config.yaml
n_layer: 13
n_head: 4
activation: "swiglu"
norm_eps: 1e-06
rope_base: 10000.0
attn_scale: 0.125
bias: "qkv"
parallel_block: false
init_std_o: 0.0
optimizer: "muon_variant"
grad_clip: 0.5
schedule: "wsd"
seq_len: 1024
steps: 5283
MLP neurons of a small language model. Each row is named by its layer, matrix (gate and up: input weights; down: output weights) and neuron, and shows model dimensions 160-255. Each number is 50 + 15 x the weight over its row's rms, rounded and kept within 0 to 99. A neuron's up and down rows have the sign that makes its largest values positive.
Before each neuron's rows, "fires on" lists the tokens most often at its 100 highest values on Wikipedia text that the model never trained on.

fires on: "o", "e", "an", "z", "ult"
L9.gate176:41 38 61 52 64 69 54 55 54 31 47 61 50 54 52 64 51 64 24 60 46 62 54 51 48 59 46 43 51 30 43 32 55 74 70 49 70 48 51 65 47 14 17 37 57 21 80 47 55 26 25 79 54 46 56 58 49 59 35 31 75 64 62 60 27 42 43 47 54 60 30 47 33 88 37 46 40 28 72 61 37 52 62 78 43 41 67 28 68 42 50 18 46 51 52 31
L9.up176:27 37 87 48 66 66 51 51 52 59 35 33 64 43 66 43 63 40 58 63 71 61 42 58 73 74 44 30 49 38 57 38 53 44 60 37 61 81 24 56 45 31 37 63 21 30 53 46 44 47 29 73 48 41 44 52 50 62 36 63 60 46 59 30 71 75 40 50 33 80 28 61 27 53 34 41 78 32 48 26 49 57 32 59 27 50 49 67 52 56 59 56 42 28 82 32
L9.down176:35 49 16 63 35 56 23 28 34 82 74 31 12 55 37 36 33 63 46 30 57 51 67 32 43 67 59 37 46 61 47 54 27 43 33 55 52 51 66 59 54 51 43 38 42 48 53 70 43 56 61 44 55 46 50 36 72 37 44 49 27 57 39 29 62 69 33 61 35 42 44 59 80 19 32 29 51 24 24 50 68 47 48 67 36 66 35 42 57 19 47 47 34 61 16 66

fires on: " most", " per", " all", " var", " del", " many"
L2.gate260:37 44 49 62 41 46 48 69 14 53 75 59 68 75 63 45 42 46 33 23 44 32 61 47 75 49 38 45 43 46 82 61 47 39 60 33 70 62 49 29 27 46 57 53 68 78 60 71 46 38 87 44 44 51 50 79 35 50 47 67 57 43 20 58 54 64 51 41 44 52 25 56 22 31 19 41 45 52 42 75 29 24 69 47 41 36 45 45 36 31 64 52 57 50 44 75
L2.up260:42 32 47 64 65 36 76 52 08 71 72 43 64 35 42 37 39 41 45 35 54 21 71 64 73 45 37 50 53 41 81 64 69 36 41 24 42 70 52 21 25 55 55 29 47 80 48 68 41 19 71 28 58 42 57 48 42 34 66 74 69 51 28 58 67 79 36 19 40 44 53 57 26 14 37 28 32 40 44 61 43 29 48 56 34 53 52 58 32 56 52 57 63 48 46 53
L2.down260:37 32 54 54 54 54 72 42 45 69 59 52 42 14 66 37 39 44 47 40 46 46 51 47 69 63 55 54 44 52 71 44 29 22 67 50 21 54 38 47 63 61 48 43 65 63 27 47 49 48 71 69 37 33 89 60 44 41 70 55 89 68 43 51 57 50 46 22 64 47 42 33 56 53 42 54 51 77 86 67 73 50 56 54 54 41 68 47 57 48 54 64 65 61 40 53

fires on: "u", " offic", " gu", " Gu", "c", "anc"
L9.gate347:78 34 46 58 56 55 39 56 51 41 45 38 21 49 66 38 27 47 40 56 63 54 68 64 63 59 44 51 58 29 38 49 48 53 42 36 63 39 20 78 48 43 54 41 54 29 42 53 68 48 69 39 48 29 35 56 52 65 72 62 59 72 59 57 34 54 71 71 64 56 21 35 25 74 75 35 58 32 25 57 29 55 48 47 47 51 49 46 47 76 40 50 42 31 51 33
L9.up347:58 65 60 72 59 47 53 23 69 39 27 72 83 37 46 29 85 48 31 54 27 71 45 68 44 56 26 74 72 66 54 52 51 51 75 88 37 49 59 54 39 64 27 40 62 36 36 27 41 85 54 43 83 62 72 40 44 61 35 66 57 66 64 63 38 42 59 59 45 77 29 53 42 40 53 52 59 33 43 71 13 12 37 50 58 26 48 28 53 56 30 61 36 52 52 64
L9.down347:58 50 84 48 89 51 43 42 40 63 25 51 36 65 42 29 67 31 59 83 64 40 45 70 83 46 47 68 44 36 40 77 68 64 69 56 61 68 50 55 11 64 56 34 67 56 63 39 30 40 48 37 43 76 47 26 58 13 35 65 32 27 59 52 60 23 63 68 70 32 36 47 71 47 61 52 52 39 17 49 48 45 49 30 67 48 55 54 51 71 24 60 27 29 56 71

fires on: "."
L2.gate415:25 59 55 41 43 83 56 87 71 58 46 66 41 52 53 47 30 66 36 47 44 49 39 54 53 23 46 27 55 67 43 42 67 52 58 59 40 52 43 71 32 65 54 44 29 50 49 62 70 66 41 84 46 63 37 62 34 50 46 39 35 54 58 68 39 67 51 48 54 56 52 67 75 39 38 60 61 45 45 46 48 44 72 49 22 17 25 34 61 62 64 52 58 60 97 57
L2.up415:34 38 59 55 36 40 60 51 48 53 58 54 41 51 39 76 61 37 53 48 52 68 74 33 53 45 45 65 68 58 45 68 41 44 47 43 50 69 48 72 35 59 50 40 45 70 62 37 59 49 57 43 64 77 50 25 38 55 64 70 35 35 40 27 63 60 11 56 56 52 43 25 63 82 47 71 68 72 66 52 78 59 76 60 51 47 39 73 78 37 65 75 40 48 41 32
L2.down415:70 47 37 48 79 44 46 37 53 39 52 61 39 66 53 24 48 27 61 22 40 65 57 42 60 48 53 38 30 69 35 33 46 16 68 60 38 30 32 63 58 63 45 54 43 18 56 27 25 69 41 76 35 59 36 73 54 52 17 47 17 34 28 35 43 55 92 60 50 64 55 37 49 28 41 31 32 58 52 47 47 69 25 31 33 59 43 57 40 55 30 46 70 51 53 41

fires on: " ab", " Al", " Ab"
L2.gate352:34 34 57 34 64 64 44 24 41 40 49 53 52 63 61 34 55 62 68 45 59 52 39 74 62 49 51 47 27 32 36 42 46 49 65 37 51 69 42 59 27 15 38 55 74 38 33 26 57 47 53 28 66 79 57 31 54 70 62 44 52 21 66 85 26 49 60 50 47 51 44 59 58 33 49 40 43 43 38 48 40 60 39 46 58 53 68 20 55 63 63 47 61 44 42 50
L2.up352:20 49 64 30 79 69 53 30 25 56 32 39 27 56 64 34 45 64 56 60 78 56 32 79 45 57 57 38 23 52 35 29 64 34 57 54 48 64 49 53 37 30 49 42 65 37 39 47 50 55 30 58 61 71 62 55 47 48 45 61 67 54 63 81 22 59 65 46 53 63 70 41 63 19 54 51 54 40 29 31 53 50 32 55 76 38 51 37 44 71 72 37 60 42 46 66
L2.down352:57 38 46 71 45 57 33 41 66 40 49 27 47 34 56 34 46 58 64 51 48 55 54 56 75 29 36 33 64 24 44 19 40 71 37 59 11 53 40 50 47 60 39 51 29 62 51 50 56 23 74 47 48 75 38 36 45 33 43 56 64 47 82 57 31 12 69 73 52 50 32 58 63 52 37 60 62 52 58 40 75 41 50 76 64 67 55 40 69 36 64 29 37 41 50 74

fires on: "os", "s", "e", "m", "es", "on"
L6.gate197:40 55 66 23 36 46 49 47 34 30 40 35 59 31 67 47 41 56 31 41 63 39 41 77 56 51 54 52 32 44 57 62 43 86 50 45 58 40 27 53 38 87 40 50 51 37 41 66 25 45 66 55 40 55 32 40 38 33 72 32 58 57 33 43 57 62 70 39 16 86 53 49 40 41 38 51 55 46 53 39 41 51 55 49 49 62 39 46 58 63 71 57 34 55 47 22
L6.up197:58 55 51 71 51 32 63 43 39 57 63 47 41 41 57 58 80 42 40 57 40 59 84 46 72 61 59 38 42 39 67 51 57 53 61 50 48 26 42 56 49 47 81 34 41 47 42 57 27 49 49 37 27 53 52 48 63 48 68 37 44 21 44 47 79 43 60 59 69 61 77 50 62 46 15 57 34 30 31 66 56 43 75 33 62 58 53 45 35 44 48 43 39 76 40 54
L6.down197:38 29 46 48 43 55 55 38 27 41 22 54 36 64 35 73 51 42 67 49 32 48 30 43 28 77 63 28 53 49 42 40 54 36 29 52 67 53 44 51 41 23 55 51 42 68 63 21 60 64 67 47 61 34 60 66 65 37 27 52 41 95 53 69 36 42 68 41 23 53 63 53 59 63 69 42 47 63 41 34 51 74 36 60 59 35 42 63 84 49 53 32 32 51 71 51

fires on: " Rec", " rec", " inc", " dec", " sc", "c"
L4.gate513:07 27 45 41 34 53 55 43 48 49 75 48 46 72 34 39 44 51 61 40 34 43 44 61 57 65 35 43 51 57 55 54 20 59 77 67 44 65 27 27 43 79 64 59 75 43 48 41 35 66 49 33 47 22 75 38 74 45 68 32 82 68 41 48 50 28 53 57 35 34 49 36 65 32 50 45 54 54 59 15 61 52 43 44 63 80 62 56 90 82 53 82 53 30 49 48
L4.up513:16 57 41 29 52 51 41 63 44 31 60 43 38 58 38 62 49 42 63 38 47 41 51 59 49 38 47 45 62 49 79 41 29 59 55 66 57 53 32 24 42 72 64 49 68 60 56 38 28 58 59 49 43 18 86 39 60 42 67 60 56 65 31 42 43 40 67 63 37 43 48 61 71 39 51 52 50 41 82 48 36 47 54 20 65 60 46 41 61 75 35 55 46 17 61 24
L4.down513:06 56 53 35 35 54 54 49 73 76 70 35 75 60 67 32 38 30 27 77 43 62 47 49 65 56 36 43 69 55 80 36 40 67 34 79 38 32 40 30 42 54 36 30 82 42 67 39 34 50 47 36 50 37 51 52 46 49 69 54 30 56 33 58 47 40 19 32 50 47 40 63 85 60 45 67 64 55 46 49 52 29 65 65 46 50 36 37 60 63 67 42 64 59 53 44

fires on: "ab", " Lab", " Ab", " Afric"
L5.gate427:52 40 10 47 55 67 56 27 54 33 13 54 26 39 62 41 65 53 41 49 47 46 61 43 54 48 31 39 46 56 48 51 33 50 48 53 35 44 48 56 51 57 43 49 60 45 69 53 47 49 67 51 78 57 37 41 62 67 42 82 65 05 89 62 25 35 68 73 39 44 58 92 28 32 52 42 56 47 46 53 55 62 23 22 74 55 60 52 45 69 63 54 72 40 59 67
L5.up427:62 28 43 31 61 70 64 45 42 32 31 41 47 35 66 47 71 52 28 76 51 56 42 66 58 73 48 93 68 61 32 55 47 41 47 46 34 58 51 46 23 39 47 38 73 66 59 56 42 73 41 45 52 50 48 27 64 57 28 67 74 60 79 32 45 49 29 83 52 19 53 35 34 27 65 56 53 58 36 54 57 33 47 42 69 52 60 12 44 34 53 10 38 44 37 64
L5.down427:41 49 42 57 73 61 29 57 35 81 33 60 32 40 37 73 56 53 40 41 45 41 24 33 30 52 46 35 37 36 59 43 61 66 58 53 40 45 71 26 45 42 53 27 18 45 51 47 49 60 44 57 53 69 51 25 60 70 65 76 47 59 77 76 19 49 63 73 38 62 30 74 65 65 58 38 50 44 39 54 16 28 59 62 56 48 72 57 36 74 58 40 58 61 74 35

fires on: " col", " soc", " Soc", "ar", " Bar", "ü"
L9.gate329:69 58 39 31 56 35 58 46 42 69 44 55 34 44 49 38 66 84 48 49 41 42 43 36 47 63 19 40 51 47 54 62 18 43 73 21 54 67 61 62 48 46 70 26 37 68 47 70 59 29 48 34 65 77 60 24 61 61 26 58 67 75 69 58 56 45 43 48 49 31 55 56 58 31 67 52 49 49 27 38 40 41 72 57 62 47 57 47 42 49 64 62 43 62 52 64
L9.up329:49 52 00 41 61 61 41 41 62 49 51 52 65 68 41 48 60 24 59 54 43 73 19 42 38 47 59 62 67 40 46 68 54 45 79 39 44 65 54 62 36 42 61 48 47 79 43 81 60 51 47 35 88 73 32 49 26 45 48 49 38 43 41 76 47 46 49 51 59 42 60 66 42 53 46 48 50 83 27 34 42 08 65 70 74 50 63 43 64 56 59 53 61 64 17 10
L9.down329:39 53 20 71 56 79 24 30 36 73 56 54 63 64 46 63 46 42 34 50 44 82 46 66 40 48 47 56 52 70 76 60 38 41 33 60 39 67 61 56 47 35 47 53 37 49 24 60 36 27 43 42 57 61 48 66 33 39 43 43 59 42 64 91 30 52 49 26 44 62 70 68 60 60 75 69 27 44 58 57 34 23 31 72 49 52 73 58 48 57 46 27 60 71 48 51

fires on: "u", "i", " de", "e", "al", " De"
L5.gate35:41 71 32 61 49 54 67 50 42 59 67 74 17 30 71 49 35 32 69 36 43 64 51 38 56 49 45 39 30 35 47 62 44 65 54 23 20 32 24 31 60 56 73 52 50 61 54 43 48 55 75 34 47 61 52 53 58 63 50 63 50 41 49 69 34 55 78 39 41 50 40 49 50 46 42 49 54 31 24 49 00 56 63 32 44 66 18 20 43 32 60 63 63 60 46 59
L5.up35:67 85 55 65 61 39 71 43 58 65 56 57 26 77 84 63 44 54 31 35 49 65 36 31 49 41 24 40 56 40 48 30 56 61 45 40 53 43 06 68 65 41 35 49 44 48 56 54 43 45 48 64 31 53 67 33 62 61 44 80 61 48 47 52 51 39 62 57 62 63 62 29 39 74 48 60 59 46 42 56 29 55 69 56 57 47 59 57 49 47 46 29 60 49 28 65
L5.down35:63 50 89 68 65 39 27 47 58 52 62 59 53 51 82 70 48 63 46 56 93 29 64 49 44 43 32 26 55 26 88 39 44 62 48 35 40 20 36 59 60 30 26 49 32 75 65 41 41 76 81 40 36 52 73 39 31 43 49 64 49 58 57 53 63 42 59 53 62 51 50 48 54 48 66 42 59 46 39 37 39 50 53 98 60 36 52 54 44 38 61 36 75 45 43 44

fires on: "a", "e", "on", "le"
L5.gate563:48 68 38 54 55 53 39 38 31 43 60 39 51 33 55 46 50 66 62 39 67 73 77 52 36 45 45 31 18 44 34 61 46 42 39 33 44 20 35 54 61 59 64 24 86 29 15 55 21 37 31 63 43 34 44 29 59 64 36 42 59 46 49 59 33 47 70 50 64 93 73 63 39 57 38 71 30 51 53 39 42 57 82 34 50 27 40 22 56 62 85 29 45 60 45 48
L5.up563:71 51 39 72 45 51 62 53 25 55 49 35 50 43 75 70 46 69 45 39 17 44 78 51 44 58 79 38 67 46 70 62 51 55 65 49 37 42 50 31 39 48 62 72 38 26 60 40 58 45 80 52 52 59 39 64 35 63 85 37 59 57 39 68 27 52 26 48 47 41 63 49 24 82 66 43 25 38 34 50 68 18 54 58 44 76 35 45 56 39 56 45 67 44 55 65
L5.down563:32 43 61 43 47 44 45 69 59 78 53 41 60 61 65 80 65 27 64 51 34 57 31 30 47 80 50 37 37 46 38 22 37 68 39 33 46 61 26 61 58 71 43 25 62 70 48 62 46 47 44 23 61 38 51 47 73 29 77 50 58 37 40 47 47 41 42 68 71 38 61 47 39 60 54 58 32 70 42 14 16 65 49 65 41 68 73 60 65 43 48 49 63 86 44 26

fires on: "ons", " cons", " Cons"
L2.gate622:75 81 34 62 61 79 53 57 26 49 47 50 57 38 64 69 71 41 31 15 73 50 31 29 51 40 70 44 54 51 39 51 78 43 29 46 61 24 48 43 75 33 66 44 41 51 39 52 29 44 48 39 46 68 47 50 34 57 28 61 41 61 39 63 45 34 68 37 69 33 36 44 62 62 33 50 36 46 29 44 12 43 45 46 17 59 54 44 22 32 59 71 54 41 42 48
L2.up622:53 47 32 46 57 67 51 64 40 61 47 31 71 77 67 65 42 58 66 56 60 55 36 45 67 51 50 39 47 35 54 35 69 39 31 44 68 46 50 70 65 86 59 53 13 39 25 41 47 51 43 30 75 30 52 57 43 71 36 34 62 65 51 39 44 44 45 32 78 52 37 78 38 43 46 61 56 70 32 39 22 46 35 41 45 43 33 51 65 55 31 67 66 39 26 55
L2.down622:47 50 73 49 78 65 47 59 32 54 24 24 51 60 44 86 35 48 60 41 39 44 38 38 41 67 47 47 70 49 80 47 47 44 37 51 84 40 58 62 63 71 54 67 18 18 38 51 68 37 44 12 73 64 46 63 42 69 51 53 31 56 62 46 52 13 54 26 55 42 34 62 53 62 41 45 50 68 25 57 48 59 46 33 66 51 62 51 64 59 34 37 53 63 37 72

fires on: " Sy", " sy", "E", "U", "3"
L4.gate671:78 75 35 63 42 37 41 43 65 49 32 67 42 52 33 24 53 82 38 75 39 70 47 51 28 72 41 60 30 79 48 52 56 53 27 48 60 64 52 43 38 57 60 37 30 35 44 38 57 69 56 78 57 81 38 67 46 55 68 62 41 49 49 23 50 75 53 54 77 51 27 55 53 61 37 71 50 32 47 37 59 82 41 64 45 65 43 87 22 58 63 71 65 36 42 85
L4.up671:55 40 59 51 47 45 32 48 49 44 31 58 61 54 29 35 55 55 59 40 33 35 47 40 51 44 60 28 49 60 43 37 58 46 28 37 49 59 11 50 65 74 54 63 12 32 47 26 52 49 69 73 59 55 55 27 58 64 66 46 35 63 64 48 27 64 69 47 67 55 32 40 69 46 41 32 42 30 73 48 48 55 60 70 61 33 56 53 57 23 66 35 42 44 58 44
L4.down671:28 66 55 31 50 49 72 64 59 58 73 34 60 55 66 59 64 40 59 72 32 31 36 25 29 51 42 54 37 45 46 65 53 32 49 47 47 57 45 37 58 26 49 45 84 59 71 57 60 25 34 38 56 45 59 47 66 54 58 32 57 28 33 51 77 62 51 58 60 25 70 47 30 45 57 35 47 64 39 58 59 34 27 57 58 36 55 38 69 33 70 72 54 11 43 44

fires on: " ass", " cons", " serv", " Cons", " sup", " Ass"
L4.gate444:51 60 36 25 48 33 39 40 21 71 46 40 51 65 85 55 42 36 63 56 69 49 61 68 62 58 39 70 46 54 57 50 79 26 41 48 43 30 59 56 56 52 61 27 35 54 53 35 66 49 67 30 53 25 40 33 43 72 49 77 19 59 57 40 29 22 81 32 48 87 55 52 53 80 47 42 64 64 38 56 50 54 66 21 36 48 53 56 69 51 54 24 57 71 39 65
L4.up444:74 18 54 33 62 62 28 57 38 63 46 59 34 62 50 51 56 47 80 34 79 60 36 39 47 62 48 49 55 71 55 42 44 13 36 61 44 45 50 60 50 63 45 68 29 59 63 46 77 56 49 28 39 74 56 35 48 67 47 32 63 69 44 56 37 46 31 41 65 53 28 45 75 63 36 52 81 57 39 45 32 46 55 17 31 39 36 24 35 66 48 62 71 64 26 55
L4.down444:70 51 73 49 42 58 28 46 39 53 35 30 63 59 78 84 43 47 63 52 54 39 70 64 53 41 34 64 66 36 50 62 62 50 34 57 66 47 55 46 92 21 42 50 63 45 39 64 45 38 58 49 48 63 47 55 45 48 37 81 44 62 67 53 35 49 46 62 48 75 48 45 40 61 45 18 33 47 52 46 71 37 68 71 47 45 40 60 55 46 54 17 59 58 50 83

fires on: "er", " place", "el", "ame"
L6.gate682:37 68 52 46 38 42 55 52 62 59 36 50 49 56 54 47 38 67 70 45 43 46 57 52 34 45 46 60 54 59 30 42 51 46 21 44 50 67 43 36 39 55 00 49 71 39 52 64 57 28 23 33 53 24 66 28 59 57 81 68 62 45 27 26 59 52 59 09 42 45 70 27 70 53 31 39 45 63 44 46 51 47 56 54 23 42 41 66 37 64 71 34 55 51 32 58
L6.up682:45 50 28 41 62 53 54 44 52 51 35 56 46 73 48 28 45 59 44 72 32 45 83 43 45 53 65 79 48 55 51 19 64 30 44 27 67 43 55 55 63 40 50 76 69 46 68 50 46 36 56 22 59 28 52 32 48 33 52 61 49 46 39 42 40 44 63 24 24 57 32 50 69 60 48 46 52 48 43 91 55 46 50 58 35 51 72 62 39 38 59 49 77 58 58 50
L6.down682:32 29 52 55 47 62 49 79 64 50 53 34 32 26 34 39 65 38 60 47 40 25 54 71 67 63 61 50 53 43 41 55 25 51 47 52 42 20 46 49 44 63 52 64 14 50 60 52 39 44 48 32 55 58 54 72 61 52 48 42 48 50 44 82 22 54 44 52 63 12 78 52 44 39 49 72 56 42 65 48 60 48 37 56 42 57 36 31 67 61 55 69 42 62 58 57

fires on: " Le", "a", " Se", " La", " De", "e"
L9.gate118:71 54 51 69 38 60 37 58 35 51 54 60 58 42 44 42 62 24 43 43 44 49 48 45 38 35 63 24 64 43 40 75 56 36 48 66 38 50 37 18 33 65 32 65 45 53 53 53 90 38 33 32 46 31 51 86 51 45 47 69 45 23 56 55 42 20 72 69 73 36 54 57 66 57 45 39 43 34 51 51 37 27 43 54 36 34 33 48 54 65 64 33 72 45 49 25
L9.up118:62 73 72 68 51 22 70 32 71 72 61 66 75 41 41 58 77 36 39 57 37 58 33 25 53 73 29 75 48 78 31 46 46 67 49 35 49 55 38 47 82 55 45 41 56 47 88 72 49 56 46 33 44 57 72 48 58 64 28 61 33 34 63 74 46 37 46 79 58 43 65 42 32 54 61 59 70 71 56 45 60 58 62 28 43 46 53 43 07 41 45 54 79 26 43 61
L9.down118:30 51 32 69 47 59 43 68 40 51 56 53 37 70 55 48 78 56 57 73 62 40 66 41 45 46 62 44 58 54 56 43 41 52 79 61 57 50 21 57 54 66 43 36 61 30 15 29 34 22 66 54 43 48 54 56 62 25 42 66 32 25 52 38 48 75 36 62 45 51 76 69 37 41 86 61 49 21 77 58 37 61 33 53 51 49 66 36 77 42 61 57 53 52 53 44

fires on: "anc", "uck", "ase", " Gu", "ert", "g"
L4.gate609:33 58 39 62 42 29 61 66 46 75 37 63 49 59 86 18 48 46 35 50 31 38 68 59 36 50 54 49 48 45 52 35 60 48 52 73 70 72 19 45 65 27 46 39 44 55 50 47 90 38 63 39 52 54 75 72 62 53 59 64 31 39 72 53 20 40 72 59 30 74 34 45 50 81 41 39 73 50 26 61 40 58 32 45 55 48 68 53 57 58 34 56 32 25 48 51
L4.up609:31 66 20 60 63 29 45 41 70 46 27 39 71 68 53 29 44 51 53 35 23 42 64 38 34 58 51 49 50 56 49 32 63 57 79 68 57 57 44 61 53 12 58 55 37 54 38 32 54 69 56 57 36 63 55 35 44 59 56 55 43 71 52 62 30 39 71 72 16 84 65 30 53 66 50 38 34 54 45 74 44 53 49 23 08 47 50 61 46 75 56 42 59 45 61 41
L4.down609:54 56 39 86 47 60 32 37 76 33 40 54 83 42 40 59 38 60 76 48 41 34 49 52 74 37 53 64 57 44 50 53 55 26 59 43 60 65 31 58 55 60 28 40 33 41 25 36 35 69 59 71 53 59 34 26 46 46 49 72 43 64 37 57 40 42 64 50 35 41 63 46 71 49 65 23 35 42 39 50 60 42 82 52 38 50 53 61 40 23 31 54 65 25 57 69

fires on: " as", "p", " pre", " sec", "s"
L4.gate59:78 47 53 74 48 75 57 44 41 72 48 38 63 59 55 32 35 40 38 70 55 41 42 54 54 66 20 38 38 54 35 44 40 34 72 67 38 45 71 39 66 51 67 54 38 53 70 51 42 38 36 39 39 54 71 49 48 42 38 36 56 31 29 54 52 45 65 42 61 78 76 18 51 33 34 24 33 48 39 46 38 59 42 24 45 50 43 60 60 56 58 39 33 64 35 37
L4.up59:50 54 37 51 49 43 50 31 49 62 48 62 47 82 23 36 60 44 37 71 53 63 64 19 39 58 34 43 41 54 57 45 58 27 53 67 59 28 42 62 56 52 56 70 39 59 20 34 31 70 44 38 40 29 33 29 57 42 52 33 19 19 26 46 47 69 35 39 60 60 69 60 68 56 08 49 54 33 39 68 56 58 54 44 60 50 59 44 52 56 55 38 45 69 84 66
L4.down59:53 43 39 26 16 30 35 47 68 47 43 51 33 59 42 58 62 57 46 46 31 61 41 38 62 39 40 49 70 46 56 34 52 54 58 52 68 43 66 46 59 56 33 58 19 22 48 59 66 86 56 70 44 61 67 37 67 45 79 65 52 41 49 48 45 59 57 73 40 37 60 41 40 77 34 65 56 43 31 58 39 46 63 63 38 28 69 52 21 38 43 51 56 45 68 50

fires on: " St", "St", "."
L9.gate4:70 69 70 40 55 41 78 91 49 65 49 38 69 30 47 97 36 46 52 22 51 41 37 62 50 58 23 75 53 70 75 53 43 51 28 43 61 88 66 71 37 61 42 31 50 39 69 78 52 59 79 45 68 54 58 47 28 52 30 53 62 59 66 58 51 59 56 58 54 59 48 63 45 42 51 58 80 47 68 50 45 34 47 39 40 82 63 67 41 61 59 45 60 20 49 37
L9.up4:49 54 52 49 69 26 88 60 49 47 52 57 47 49 61 36 66 41 45 22 70 54 38 22 45 72 30 42 49 43 66 66 14 55 71 48 39 63 81 63 40 65 58 35 51 32 64 45 41 47 63 60 58 44 53 55 24 52 56 46 75 51 46 38 50 65 46 50 67 57 71 60 54 50 36 57 67 12 62 64 34 43 51 48 53 17 29 55 59 47 54 30 60 21 51 48
L9.down4:48 64 48 50 40 25 49 56 53 49 49 48 38 36 50 63 21 36 57 61 58 44 51 53 09 58 39 64 65 67 16 34 17 63 32 30 55 65 44 37 39 30 45 44 53 59 65 44 43 59 46 34 52 53 71 35 40 49 74 46 69 53 42 64 54 48 25 40 56 68 41 65 65 57 54 55 53 40 67 47 55 51 23 55 69 23 42 41 52 73 61 60 73 46 35 26

fires on: " inc", " dec", " US", "′", " ann"
L4.gate96:24 28 26 52 30 51 46 40 47 50 68 39 32 18 57 62 59 33 56 35 43 68 46 74 35 55 41 52 61 70 45 68 55 63 28 47 65 58 64 00 51 71 39 26 68 43 29 37 39 36 59 27 63 27 65 43 28 72 35 35 29 46 37 55 20 53 55 40 63 41 58 25 39 56 29 54 36 52 50 31 55 67 48 46 60 23 36 33 53 45 34 36 41 47 62 48
L4.up96:14 41 33 40 24 29 57 35 49 38 76 67 20 49 54 52 42 66 57 65 44 43 68 64 34 63 41 51 52 60 46 52 29 68 48 70 52 48 60 23 70 62 40 64 80 38 38 39 33 26 56 43 54 46 95 50 45 67 50 49 36 21 45 43 27 37 37 63 60 34 42 29 34 46 52 54 63 56 57 34 44 79 48 83 74 35 56 47 39 77 35 40 40 48 43 05
L4.down96:27 39 55 04 26 37 58 38 48 65 59 58 37 60 55 52 25 45 47 70 52 46 54 65 57 52 62 49 60 42 49 47 45 73 46 69 28 36 58 60 38 39 46 61 43 17 44 65 63 67 75 53 76 37 52 35 26 21 64 45 20 59 32 45 56 40 52 68 46 51 45 50 60 46 35 42 48 40 47 41 64 77 28 91 77 72 31 48 68 57 38 58 66 27 20 47

fires on: " (", ":", " by", "=="
L4.gate258:40 35 72 60 39 48 26 63 50 48 25 46 32 70 53 30 45 48 48 49 43 45 47 45 60 67 34 74 72 52 84 27 33 66 70 52 42 43 63 64 36 44 49 20 87 71 42 66 45 58 51 32 57 49 24 49 30 47 74 59 48 32 57 48 37 31 43 59 27 55 63 22 68 56 34 50 58 57 53 66 45 42 14 44 43 43 52 56 43 46 42 83 22 69 40 38
L4.up258:47 56 74 37 44 46 54 48 71 48 50 62 34 70 38 48 49 22 65 35 26 56 43 49 55 47 32 41 50 22 64 43 28 74 72 22 59 53 75 54 61 64 48 54 60 66 55 24 32 33 49 40 43 60 74 32 17 70 67 62 65 53 36 36 22 55 63 72 33 39 59 37 65 44 25 49 38 61 57 44 69 68 44 47 37 40 50 54 64 53 26 57 72 54 59 43
L4.down258:69 40 36 50 51 42 57 36 60 68 47 72 51 43 39 58 41 44 55 90 62 36 73 38 42 34 48 38 68 34 50 50 55 31 14 74 62 70 52 47 31 29 51 46 50 33 57 43 57 77 29 41 28 31 36 83 69 78 46 40 55 59 52 58 68 34 32 26 65 55 75 33 46 76 62 40 33 57 30 57 53 63 52 47 50 12 58 58 17 60 51 75 42 46 38 64

fires on: ".", ":"
L2.gate489:46 42 85 51 53 54 38 81 53 59 39 51 48 65 42 71 28 52 29 84 57 64 46 65 61 40 52 62 69 66 69 45 34 40 61 62 49 43 73 46 47 50 76 46 39 43 36 88 35 24 40 58 74 40 61 60 26 58 67 43 56 58 85 31 44 41 79 64 46 50 59 49 27 48 28 71 63 40 63 52 41 61 48 52 47 47 41 54 53 48 48 41 49 58 63 40
L2.up489:57 36 74 57 61 25 44 68 29 23 53 34 35 55 52 46 37 46 76 40 66 67 55 60 30 54 23 35 56 56 35 60 45 51 49 45 64 39 63 54 30 54 67 37 45 39 50 37 30 53 50 48 53 37 69 33 51 29 47 37 23 53 27 12 57 81 43 66 59 71 50 34 51 52 25 57 52 49 49 41 41 67 47 43 19 44 32 29 70 41 50 51 56 49 38 32
L2.down489:42 19 57 33 42 39 64 36 53 45 47 74 63 59 61 28 52 32 70 53 62 45 54 67 74 44 64 36 40 54 51 73 65 44 33 49 66 50 60 44 75 52 32 56 39 64 53 39 39 56 38 50 64 56 67 69 74 86 27 49 36 65 19 35 41 45 61 52 61 47 56 55 35 71 27 00 54 49 56 55 71 50 76 63 51 44 75 29 61 56 43 50 58 47 46 54